MLP neurons of a small language model. Each row is named by its layer, matrix (down: output weights) and neuron, and shows model dimensions 0-159. Each number is 128 + 24 x the weight over its row's rms, rounded and kept within 0 to 255. Numbers have three digits each. A neuron's up and down rows have the sign that makes its largest values positive.
Before each neuron's rows, "fires before" lists the tokens most often just after its 100 highest values on Wikipedia text that the model never trained on.

fires before: " ", "\n"
L11.down14:146127140134125082170135078115093183106118145098122143120098127112121110144131091144113177131130148133157147119162096075159152118113100138103152132110102098102117166149127118170096130141123108109131149096151136112122144113104125086120130137121123102140135107102148127094127153081145140103146124111104106114170108129112156110149136121099075112132138125152123136105151152113182136083114113126175148086085135105122107080110118106162101088117179142121112101120150126119144187129108144

fires before: " ", " |", "2", "5"
L11.down122:170114145130164101121131136167158131105136128102112147140125115124113117172129131125138118170143116177117146142109104148158090149095096109122156177121153145117131054147142156167091104102115089157196133148118130095130142137108107108136124171151077138133149144147143165108102146169114131178148128144113118119156126097125117147149110121132172141140151156148145140122152135166113115107117129142169132103115152122135118126131153173144135170127151135150107178150090120131074114115130106

fires before: "===", "==", "=", "|"
L8.down104:121110129159138129149141157131172123118123131110100134100134145134058140140117090117116145176145143135116126144127160143136095143103128094145142146078124124156127151150144107110071134097095116107130163142152110136125169143081108122147119143170127130112134127137105115133138132138115101106133124127120110146248106144122161093148105101143153146128165093132115093075136173103108157136181132128121094127131151142142114103146137115140117163108125120125166139078112138139135142138149142

fires before: "s", " third", ","
L7.down13:095096151111114117101129162107108162143127136131126116144152067129151124122131093083137112085127078135152123121120117115159122128145159128093121105097092150110135137161106130124110125095127129120092153137102148121177101121137128096121174126162113118115111134111101123108086141142113122191162140102127142125034133123099145138105162176105131093120106121115136129151150126160151145107126117128106163094099120086094128159084152125110132162165131080123119122115105136112137112149157120

fires before: ",", "8", "1"
L11.down215:116111128158143171120119115110118112127144106111112126143127088131149119107156175134080118136165122146134151136118054103120092130107110124142133129066115108124149162127153154158128122137148129146139139100152115171138081149138132158151130139107113124137143144136149112143140165116164116157111140163162168143142093114100138183101143180153119141145117154098125160150129154147170114135121146150134116146125120127055121175133119102154097108103135140103066145136133179111107113149123099

fires before: " ", "9"
L6.down108:153155129160128151109147119120089112153136138085113172129131124120135143128170103148123150120132121119121151119135132107152097176117147107089172103152111153138156097083133127175122100119100095142146122142148125141118114149151156119132068094157177123148104122089116126122137113117143101109105164112146134122090160133102119043120121116157118190158154168165099123138126127162174143123121139113120110117148131125133092136148095138096094183118140115141106137144100107141129133140153163

fires before: "2", "is", "ul", "sen"
L10.down63:111136101152118120135097108126120137134137160142124110123126129097158110109127123170145131124153119137140148138128079122121149139070151102135124084033145125129125086141167129182141112163124128105110148148164134095125126164162099170140136147137102151130147134142134142135151116156101161134122143102187127144175094141141148112139186125181124104128143131157151142154150175125128123112129185149114145102159145116153130128136162104177108146128144138115154099107151114145098145145137150

fires before: "7", "5", "8"
L12.down223:129094155123119130131153112129122140130180128095142096152133128125111115153047118073147142112098156136130123069135131151127123139097122149117104112157132131180127134128124132110149125129144128094096137129128154127090122104174099154132103143104108135097128176134103122112107108113135134163105127126094183150112160135112109180142096117153142093131129154135163171087141137160103118103119184146105167164111126124113151151093083152128149113133179121115164100147118126145129155145121154

fires before: "3", "2", "4", "1", "E", "F"
L10.down225:117112108133106130128134135111109146120109116100128154160133123184127116123124136123152108149106142111127073091129116205125106122120087129122131127149158134117112020074127114105112133063130156131111093122141148105147114134085137115103131205125122121128122142106142164130171155130107122102183108143089116106142138102107147130133134106167142133124150114112177116130128116079124123138095138146110161143119127141146157128119145138129114130121145114132118138112153148166081149134128116

fires before: "==", "===", "|"
L7.down143:122112116167127127111117124127135151146140150142109130094068184127138154129117109087156119096126136081166145151118187143122090136126130075137162131131148126121124184123149151104096119143113144114133147104162134101123154151149131148110112117109135147099125147147097104134110141127102083081082132112091112134167147119154156159128080112127128110105140105160114100149090126142142124149143094118144118110111121089147150115143158159093113132145134176083107139114076072138157104136136117

fires before: "s", "x", "ologist", "es"
L8.down137:154154121129105131161131106108115128106125099142128143146103152150121100096165118172110094158109130099103133154141128116140137141182145146124072113143089159104099172082156126105148106153144144156161088118146131099097114140139133133127134124140127108121117119147109139108165102111150150136149113138109124097050117113097111109123146156185110118148135151140118115099090081129112136129138161091143132100175139141151138118123121109132157140144113130109180142092138109063139116081130170

fires before: " ", ":"
L11.down115:121102138154155116109090106141120116144143089106089121150130141130100182135115125103108144113133110103130121126133047145173115097130142144123113137141143111116126066159141119149110148133120128108117148122129149112139119144154122131087120137109161148122111089105116139120125125110099120119145122090150129139071139121115146121117093117127200108086128151148131145192122125206174109131153104128125147162135104140117154145090112101173151154135142129125166100114161126098125183127110118

fires before: "8", "9", "lin"
L12.down184:128158188124118112109136125165150105159110099143135139133142173107159118148109138112183171151131108124156116073141097135172146143081126123100160103175125120114163130127137106160153108112111120111089141114135114157104108109149143128152123102083124101099109123178139135080143149126130161118112105104103132138164112111123111138143136110126129140133114130166115100096127101100145103114133085101162171149102101142076085129120150107124122138128109112099163153137163102181150124164132127

fires before: "6", "5", "7", "S"
L12.down177:183141149158144119146125132137149124127133128134128092118139102094182111136185121153116108112113138120111148120133101156146123106139136112098119113096178120116133191124129099165105140145139093097110142076123112124176105126123126108137102145103166121130184129115114185126089161173115175117135146098135090145089120113104127122106133104114140095155125112105098189109159125129093118131125111125137115111110145157112109141121127133129140153127142161103100111164122180125084126178146140

fires before: "6", "1", "5", "7"
L11.down319:106140107168110140139128140128109129140124130084133112090124133132117108167118157101132144140146154117126088159152092106134151126129159113102162164093168146094135142136134155100123114146146140136148097095200043129150130129123076074137145148142183116123132119119141120156114147144156083114150084102141132145147123122138177132112139102147160111128109125103110128128106109096078141116133117150157178123071118124138126155136118115145094131176101124159127126133077128140133122137122131

fires before: " by", " to", " in", " with"
L6.down0:105141086128104134134120126102116131135123140132101093115109120142133116161114105155140093127150092136130133152103094128063132129134141143127149162119102121156157068105158102145092129126124110108097126123150108140102130170126126148125127136085132135155118091116157122109120111116119102050154119125097085176120148099106113119100156161158134115093131139133144133083147084100092133141110146102136152109147117107145165125079186115174106103097095115130118144173102134136120152123174131

fires before: "s"
L11.down179:133122164121136087126149106115143156105129097114149145108102111150171210148119166121148159139124127102124115107122091088139103148133091128096135089106143114099137019131109106137143147119111130141142154142133129122154147141160147159135161135133139134116154123086087089126138166151103119143126119118099163100167128113115128151124123108123145118121119160121120089147115110185126134159117137111092099145080088125122180156137125093111120138120106127106109156121106142146124117138136114

fires before: "le", "3", "2", "4", "5"
L10.down188:124110115155157114132114084122139096125119141109094162145118146141120169126135117112105118109161109091127070165136092168102114156157137106139124160111148134116111104143087111122153106090106127125119138117139103156162130151102166121078119124185114132128156153126128160151136170126117173133158096149144180098136163112122171107132171116109107156128113151154150085084135105112105123141139127144151130136106123107131159175140128138152131135084107085151105150136109083135154173109100112

fires before: "2", "1", "ili", "s"
L8.down161:115140129094117118128139130105122144094129127139115128128115138152138097115148147164151125161145129081153131145130125114080163129136121089104142132080098101135118129116120169182101128115096159099150101112119135131119135104124138118129084089141118100121118117121083118112121133125115114050114144129128116122018123139154109147140133147127135110136147123159115136129131174133147110116144107122113095134078103116137168099093179108131104091159118157119138142076086120104091112097131135

fires before: "0"
L12.down59:100144130170119123119145134159095139120129134129143097130131157155144086139132104167101115122129147127181118151106070114093143113151135122096155145156089114106093073142153146138159158098108117127149143117157113123134135091162133172145133149141100110125146116171115110138138095150102142177147134137100151130122205149142094142081141111070130144123102113162119132157166146144122151125169088127101166171126104129129126103134137148104089120127144111092114104112114108124157128155138105

fires before: " ", "S", " |", "\n"
L4.down140:140130109126112111112101101132122136102064149089075130149159138131144161130098137123147132114107131143122125118090149135054166127143107135104057175142147140101183144148129138158142166076109155121137135128160170126116155172146104140109146105121137090115115105118129148139124096150115151141126115121143161132122106155169129115111109078103097096121117104133191139101153117135120139118154146120102135179140140144119137106120107122138169129129141105094143116117096149149117121084141150

fires before: " ", "\n", "es", " |", "ed"
L8.down12:109130153156114117116161089121126142100106129112094150131106140122104148119102094156090112174077147126117168122135130123096125169116125112086101169145154121154127090137106132102114105135141147159129109119149121149126138122104139120138182156157138112132149067190095130126149139105157100143145111120132146139103130134136164105118084089164119145141124119087104125117135138139150112136140135143166103086111149123136157083077084106110156108142102186168124113141139120152103152102130087

fires before: "4", "3", "E", "5", "2"
L10.down123:087144123109101106090096154108161125130105124153131163142131118136118134150153107113130117107125141104139087152145114133119098139163114131144106095082155106116137162138102128164142099123129107144066125124147150108126133132082092128095158138142090145159128118128097168155145112135097126114140122140109150096178178147100143129121150096123050086114129127127135158124081103126139094159097138145143121104137131115108130106206099099167119134116146147102154134131090121115137178124111123

fires before: "s"
L11.down72:115146111137154117134108153119134088115152120116120141108125109145106144093147118143117135126143117169121151122107152112131094122116105121151119131128106105118134090143139124092161148180135101127155135150155148147118084095119123151101142138098105123078102115106153120122164096147125140171147131142087131118168098104157148088157125094140089148130127122153137128147190154133122137119159120102121119128109116051087156164085125147143105163113128084138123139139072111126130170142180066

fires before: "1", "2", "ed"
L10.down215:105167127110107169109107134154152126091071103153156122108132118128148117105152118115137126100109118102078145122080113126131124102117117124147149104140123147141102078125102142156139111145118151111108134131133171122121098127110133089172143180093102124144100140114135133101110165117172100145164108065162098147170148120089161081135139116132116154115130125164117144116148154136138144142154166120102125134126126099098151117152160103154130106137100162149135136124156132123104098155052157

fires before: "\n", "-", "In", "The"
L8.down263:118112157119152121111132097135154083114139103133076169114154080118151131140140061148137131120108171103103101112152137127111140134121093139089146177145099148104150162184112130112115141162095110111123115124091104136125153093103131100156136133131108152114147147121131110158153170115151149131142084131145130145167138130141110140122117149167062148091133122143115147147131136082099131160114124115117174102148152128115126153185132178141076123106129144128137143111130112177123144132112120

fires before: "3", "4", "2"
L10.down169:077164130122080123155113127159134135110113130160157125135119119078137109086137156156134159112145125071133158143170079136129122150160112128096165124093115139177122110143130146159126149175104153098141125149135116106107099100095132095099135106184067110153129097099148155160143119125137157166119114115117108122188131161102116134130139140101111098144135154145114132121150144145115094138122114142124129123160136157150123110097085106130127123153152146152147149110138136181178138123128110

fires before: "0", "S"
L10.down69:104127126128104094108136127157134119166141145098102100163131174109141126140101109112120134107109118141165122134111069122121091084107138148113113126145158161104151149138090190146081148105148144148099131142047085131099149101123150120157097145087149116122114103130121133135120091160171128095107117189113123119157121146127076111102125141130174129089148161123111109145153129137113128141124160140108095127163140152151116137125115111135107115127148124116120159108126098118147115074111104

fires before: " |", "s", "born"
L12.down302:116165150145083095128122141141106137128096164117153105133118125161140119149077145134073154142138145146117126144173113116138146112145127099158175102149142108096171127119122091155127115153093079119108126143161129143181126122106119134115140142186137111135098142117108117133121109099129140126135108119092160158128122151119126151111107116169124122135116088154113091138100097133120144119120126134098088092123152119096148194121083120114119149194127093094125170095127121138161153175117122

fires before: "–", ":", "s", ");", "h"
L10.down261:101102178156133111147146177133135148142090167133154121160116124111149126175122128148121122068136110101105145148134060140188145093141156136151103126112125122141148120156084122132097157134117146141107139165145134117108117190196136110148153144162141116117144149136110119136137104152139142127162114133142132117168100101105150145142134144157106118134153132153164148093120127163116146144173136140121133099088138149106124126165152148121087116172128141126091146130142170122150168104130154

fires before: ":", "–", " |"
L12.down247:108124149130139150114131181138096128151159169169149149188113111136179099163144082128121106079146112133119148111109093191109131110152147153137100112165119149131128137166117189144127106132057144113137162155103098125144143149124155100153113130149127126127114139136116128118106139144159126115102113171152185118167113138154127155149158154154081115163138137118167120091107132158127140138093106135103104129112168128109126123153125149098109126134143136146111147130107149137124131112124169

fires before: "s"
L10.down243:108125149132124075115117130085111147119148135121098123129129088172132125156076118122152118127127128095154090110076124100172120149153126151110133109088137132100108076143184116120134116131117105137100141127121146130106168165138092164139152149127128122140117136137112126107072145160121118082082160163100120126130124141156181140130169104144117143129135107140147110144137151151125161156078154180152172113121132155074090126118137123145138128115136138164145119119127102092134134095104168

fires before: ":", " |", "s"
L10.down163:151141100154159123096119147167108128137142131124175107188099112125122103139129103167125063178148087124115133099086061133169108142145085131121146085149110161127139115148096123115141143153119168119124139157167115137176162154127170127151121118157107109125160123101119126130122142143148166120112145094160121131148115109118152113157118166129162152158144163166121133103122165117103101147146143156111114157133140153105149177134123146113125107148151118132100123160115174128122108107118132

fires before: "6", "7", "3", "5"
L10.down181:149158135103118145124113108099163129167156088089095122079105130158090190141157160147087109139141138128166152145109126097160117152142108092143133124134145114105092087181150128143150147108120135095108100144114136123145154162150144145152153099143161108109168112119107160093144128124135146144104148114099107136079103130114120148078140132131095141135122131133105141175160083151132141091124099111134121096149154111107140088152159145117107146161176139101133118107127138150112114094111118

fires before: " ", ","
L11.down127:142119165135144121109122098082099100138141100106115141145096115160163111131091116092121099115107134107158123154123074101150052115125127123104129123134121135144166096156127176165125120140136182142158112149132138133137102130123108176124113123102099075126159148128162158154154145123107149233124140138116128136111172103145115112160129132113110130146136083138120132122130096146125113135143144103117111160115137127116136119118117113160135149129167165124102101086118140121109147153114085

fires before: "5", "6", "4", "7"
L12.down25:164119163148115116107147134098134133104145077164143147167128165110168165136122094137130108147114161136139145121122112162143151136162155129170115132126111129165134140113143147188142119124119111127098142140111183103124109134105122123100061135158128170152141094145128148107164148179113121138170121150140126179134169113071093137113124149173136114140151104160127135112111126134152139133136116112102122167117168124143127117139159123103116131090124096103103096113140102102133104115187161

fires before: "0", " |", "9", "4", "7", "5"
L6.down302:126135148123176130151149162150112110120115119134108099142121124174120093141123154095121114087132152121148127135126133178140119129139138160144150088156111097128144061129118128158099136120120131147087127114115126139136106140122109109148121096188150178152119141170118149137146105135130130126150130120116139141152133093139114102142150121149099155125084124073147143147154126174121157168106132104091140083139141098142068076121134089063163105142141133175135119147113096149154130094146132

fires before: " |", " (", "%", "7", "8"
L6.down200:119175138089150101132124156127145142107047102127127117089126134136087142131125124165096147119124088155131159134146089103132131134156127136118111175154141143092144235135126148083077151125115135121119152111111153142146080134126117116143139102122110126126136110120158118162181116117115122150141117141138125117131149180136106125160098103132082114111080124155116096156105090132162096110130113120128132106180126154136100127116112157132145117098135130123128156116144123158121117144115145

fires before: " |", "==", " "
L12.down163:138124136107162119117124143130083130104112142164145135138125116107127146133128147152140140118099100118159119156107070160133134062147106114129126140134134151129118105161095133098131111113132163110122121113159126171143126169103113157110129084129131113116103144139129137113179121116123131082156113092079163149101065115098117109106148152094149108121128152114154197186170105133119118156132127122139130101112148136160096129052116122128161162129136122113106109151169141119138166125101114

fires before: " |", ")"
L10.down35:140142115164149105139138175179087058167120146117141117129162129156147110133136135133094118127132146147107118110101133072130110126139134133151094123159119098154146144184113144114083108093109166143184118094128161118149130129083099120150113132142128111075102121168104124142147132123080107169124110105105121106053110124112115103135172081133114117143102160145123148152110125121118123114142116153121130096138121150134104093141142101153129113101092164120123126143140144145151123103131154

fires before: "'", ",", ".", " as", " on", " to"
L11.down275:119133120099137122162143136111131099103147146113117124149086106114122168150104131130130138137141121118124095152080067102160120135120113155148142124109128107187139077150101139088121085163155108144148078089135142127142135123136131139171138143104142121109166131142134089144166129132133135096137114085077131167104105123172157121106130107124142121100159113123136159126144118195140158125103150118123147067093153163134127136125095163132081114119128130084098115117125117114141096121166107

fires before: " |", ":"
L12.down159:096188134101135139128132116119114122155108188142183109129115139130184121173159137124142134132139130067138114128097085136133125106125112141125142155096096125113144084114136097128102135118139114126125080129119109115135149179134124130087139097125120107134133135161151114150158141113085139109091133117123147110195165156139143126126126106138152081096118100121142128117101119068140101157134108119082111114077152133138152143101093114135136137131112151149118140136158133177160124071120145

fires before: "s", ")", " |"
L10.down139:107120119136144116100124150127140130126121122137158138131133134105161087123140187122159150100137105131175150133109071141126150117176169138143102075155082090147178181145114138110161096132137150112125116132149125155127099148174129075104146137132168108114129129131133155084146135161116164166117111104135155152053122132164151118128154132141070123112144126108156104131149154178116125138140129107125123126098130125128142154114124125149120125153149103123160130097137111161154106124174135

fires before: "s", "m"
L5.down146:106128125171154135121119127114161096107123135129103128121125114103085098126151116116188126129097130138121108091114170175145121155101135120131115090158152097122151093151109148085129143111107102102152130155116102139120137124127108156143165142195072117050134131122108111154099133144137145141155083140087108136094125155140102102111131142140117132153143155109121179099148128121159129149138126123139095112121098119103107180117147106140131102140099140175123178150112131103156097104113153

fires before: ":", " of", "s", " a", "N", " |"
L12.down156:136173108088127135117110134120144147144128141141163162129161129145205110126129085173170132156137107100112123112121138137148125114095134160101189105150109075102138105178152152167149130122064144165149147143132125144099127108111161162151122136146146122158125128136158141133157148109129146157109133123117089120162156094122143119139118127154061119118140119152138127138124164160119145142105141166140094082144151139124123135171109142111174121158120134128116104106113107151087143137142131

fires before: "s", "m", "n", " the"
L7.down84:112140110123117096151127142142143109104085141139127120149182112188118144177118115144126132100118127091137144079098063117145144134126118149104095119121155106072148190108130078157118181124123108094108102104099128114142143120088137125125111110130099123112118152139151137140134133126131127137134137121137103131123136097141156140116124088140059113136113166110126147136140159117120123151119118164129140090096132138100134133086202157075127119122116165153151150142125169097147120138127143

fires before: "\n", " |", "S", " ", " m"
L11.down290:083103105149129125111106105113117143127156129104108129138088108153153120103078139120100146144142107149123159147105160152125155145104135136138118140135128114112156211133164121108200132133162116147115122115108165093090140131097125130096162122118140114120144155078144141128174157092098120127153161142112094127060130142118134117096116108136104148142154090162088143072134133121124110121109139145131163107091146165148106144115101138113139131118138144099130108106167107131107117108176143

fires before: "9", "0"
L12.down108:119123154118125108146149085089155145090096145127098127125099120159095110141108097149121120149129168110116143121122116098184124124119107134155085110109124124109148089099123115143114131098140097102097168125095130131093134141117171139103139171122143099161177110160133107139123139096115108125170131149151107103191138073141097138093092106099087120114085162104139103114122121140135190145097138140113123115086125129118144167124119162094108114144169135126112101129117101123108137095143148

fires before: "\n", "-", "|"
L8.down34:135117161147093088115144112136137117140088127133119105145134129129133132133125153081122170138162196156121093095121177131114101124136108149148143103140130153114131129165104080124107089158145120134126125066116128098115104111123127103147135167123123126157144137133140117144110107131152151124142136147095127138099099162123110120127152156140101114146124131081079120149151121053143087112157120123112164124148156156075120128080185113123156093087124127144152090149107163119149105120111111

fires before: " "
L4.down136:114145151152130155116128153092086156119162127112103170113169122130121153146142129143162172131141102126133136129136106139138153116133121120101145134122127119128132129167136160149096170113146108129184136127125121112120124123098129118153117163125146107153095096104145142113152100127130125125137184134127119113084140144122138142089165124110148095175122095098134065123137190161104092117140103174126177170100144128099120139134184147092089154124106172127142150149139107134104144140069152

fires before: " (", ")", ":", " |", "0", " /"
L12.down205:137099157120176163108101139164140109125151084115181156120126138112138115116137141145143152115151160077118137126145138131088182118105134113106162101106100147141144141086147159145078161080106064083104123165129138140118156062169140120130108128110129106161137160135135132149130112153116137104115116128126142145164115135103137108175128120149156121135119101130092121159128126162127131164107109141119122160130149090162110106144112167145131180092148156137155121131135137143170128140104127

fires before: "\n"
L11.down124:142128123105135121108146122104162130092147119104135128110135159117142161164125144155123127144105126103107096138146074136125124139160130120127131152105117090149160050128148114122143115117116082115149125132128172141068094126116127149169149091097105108134128143143136111125127151086122116139130128159097134150165124110130154184131152103093091127112122156126108124145094186103119133085108120148102158101180165124122146173126135156107151171117171156075154137115111133147124110136142090

fires before: "7", "6"
L12.down44:167133143107123137140139142106093159130142106117134128084158130133121128131131116210141142111187100155131141111098126141117109091103142166136125122104079165124122147099149123133115106123128094145111146133123114195101094135119132106109138105159200112130108123143113105114112116102138123104154128152102113109095171136136104138180129075095075129142142155079131150141175093140149166092134101126113135107119127160117126119113106113130153115125130155096131083145151139126149116132162126

fires before: "7", "6", "9", "5", "8"
L6.down216:121121164168142167142123164111111101121176117137131119106173142127116118157126148137111143123140141095096162152138112131115115144116155139100065126133138137093136127110132129129115146103167145178131106108118122142165113121117117107107089140149163150129171123113130145165137131133147124137135146103145127086131133144101086121106084138120204106128148142139131176156153125148123103114118119140086103072077175180121156160137107106082139120169178098130144137117139134103115143146130157

fires before: "2", "1", "0"
L8.down314:168094049116118107101109146173112149124129120136110134122123120135135139128130139137144101137129093111114135156135131129091163127079117120155147123107124143102161193097108138186075113114133114133168122153116101139148143154094146117156115159145163148143087124103135136124147105117117110131108133116168104142084116140122127123120116147106123110128137153116134173128174133119153092116151171122139077140116093126127126163127154117120139144165112098150122119161082067120166161159161106

fires before: "1", "2", " by", " to"
L6.down202:112116099089136155130162156088132133108093099135120130133141118124138120143138108149135118113162156104080133125119138107138136174186135166129100095097161102101083157138112095160123134138096144138088088138171127140105085116121096156116126131091118116119126117148122167094160111098133134086157131101142128140174118170103102136116131154175114131081140130119145137116146112070148127148145145085122135117121112165120151134170128127165139128116162124122143153144137141063122164143098160

fires before: " ", " the"
L10.down128:100109135113095085133125120130122164170148070147171111136114112132105142146128115108103110161131193127155160126137139132141140108107122105083110111149144128093135116189067182089103098124107126129171142120124110169118145109101124168122088117133123105141125101136143118172115107135123154166116132170115128151148141103122090177146146135085167143122124106166143152087148155120123123110174146135117148148118141093097144139127125182111114119140128144124097104129135130113103114106157133

fires before: "4", "5", "3", "\n", "6"
L11.down47:118125086108120100171116122107123123100104139152098159184125131090162124129142107099082107150115139146155135100105133114163111081143065126138084123095111110088132153123113124142138094138137119085127119079115131085114131121106142147095111121114153127160168143146084165156107105107155112104156129109128171115117125110107142141114112170141098131144157150098127088112122160087142133135097134119109185104130141102135149099175115147133137149077126111124119119148148131128173148150110106

fires before: "0", "5", "9", "3"
L10.down291:144146141115101179177093102112104121095147137145096153084154128098092143128136153138131152075170133135108157098144102154125119132112105084117175129085131142128144175113151158134142131109123157129173134049142123136137135110109159099115111110102112091160133150139125121163127091110120126140110108089121143144078119161129089141152111155145130142148137146115130123106135148135108083092108130131103138123097112102096123140170162088142141137074144135123164099100145135135141111133138141

fires before: "1"
L12.down261:092139121115115103110098117153131165064120113146101098119126119130137126088127152132123101129116142124106153131110176153124163131101096145067139173185135118125145128150112145130091115084152106152156133095148142159132137090112108137128102133102127122089105170131109144124145137143099100065146099115135108134140145135115075118146127109107158119098147129158138172133142148090178126127157135142130112118174104125064153136160141141171114125113141141109081130110118088136112107106121148

fires before: "==", "\n", "s", " ==", " career", "==="
L12.down4:126124115137120112083134134141101144145101082082128109125093161145156135152162142153125121139108120174140133153134164139159135110090102080147116087104093111098094134101155119141159104142107081130129123193122118168106103160130130131111120107146115136149151113160120126109102135156080130158138145101159119099204139106114098095108096122121085164135141101097158135135142136136158120173118117149108134170153110105090110125097119136126162142131118117137138140133103153150127166087125136

fires before: " by", " in", " as", " to", " from", " with"
L6.down100:136109094084148107116188098107148137097128120146105097098159104140112132148122169139116134133141133131124118150089137131124111152127127101122138097087129152161184134124115109138094112142113174103156124165138151123167123094123138144100125102146132108114097138136134108140106109191178091131128151131113144173152084126135142126105163073099105109113129139153095128136139098101116158091108160130109122134126193134130115139119093111125119093120125085147121082129151107090115109134132070

fires before: "7", "5", "6", "8", "al"
L10.down52:143092156148136127099099165131094162164112161134144149118157129152145120142132150145124115173116113121134106076136153113125151155135146131124117155088134094093146181152154133113120133123086126133128145150139147175123141142139135147173116150090152166130118122135121134119153092171111133146146120092094136099109122110133086138118146096084095116154106134108104104134114092135098122096147161163103134117134088120084172100120142177116117096108159125098143075103112145073092120136148129

fires before: " as", " in", " on", " at", " into"
L10.down71:117107138066111107121097145103126126158119136157084151111126134137129100166136108130116104130140087085157120139167135105132103148128148134115099160077160138169139160146150144123107101154106132151164145141120139106137143174123125160156132111148175131158156104140109100124059111148133142174143118097048133151107117129126130082124145159103142134102115097104138136145104112137146107085152150149153122147150160127157121121154161162146089140118120121128080100124151110121123105143103110

fires before: "9"
L10.down50:121046132156153120153094116149135093108123137144113134111140125154149141149136148115163134127188127098102150104148090128083102150125140142137140127132104137113146057118087105136140121095119150154131134089125115176136087136150099132126104106128144146125133141179152106127197125135146133146130108161140103111144128095143142120154174138110105138122132140134129136124112107111133066149142115118107140087134107122137055098093142134122140131143127105170133133163093110142158165104129141

fires before: ")", " (", ":", " /", " |", " –"
L11.down192:134122133091124122079114135129131129128137137131178116140150149142161152116137110128142132141133123130128106133100196147103118136078154113129134143152148106139113165109135173141097146083136145106164144154164116139120127091155121169130122124133152129128137125132114157097162139115156101112105123162107081139134116142098124112157149176154160122167144080153100139085132111150152162148149133116179139115132138109194122121151157141106131130111166083124111175144104095153171105080158108

fires before: ".", ",", " and", "s", "4"
L12.down117:098095149142159126130093093153129116085133112115104116113174101141138127100173115142147139160158116118151129134112130136118134132103124139123091138116119122163131056109125112115087111133119105118140129144115126179171129171120133136135110114142111138103124155085085124158114138139150107182112138144125166120200079129143135118139132095131130091140117093138120158139104104170165114113132087134114153103096148133102130135059113120165111104093158115155130113159145109152118144129164092

fires before: "===", "==", "3", "|"
L11.down276:088133096143143084153125133145132137125124139118157142134138115143147104139112091168112103128148161134128129168156169086093107171091096121109124137127147155141145096151173139102127118158108124104123106134140110106144076141095120102108107106103123138141132164113148114147115159153102129162087138113127126191207134130193125147184117104143131124154157136125131156141152138126114170153126125105134138136121138151097143158102127136116139171149166136126102075103095101118130110112146155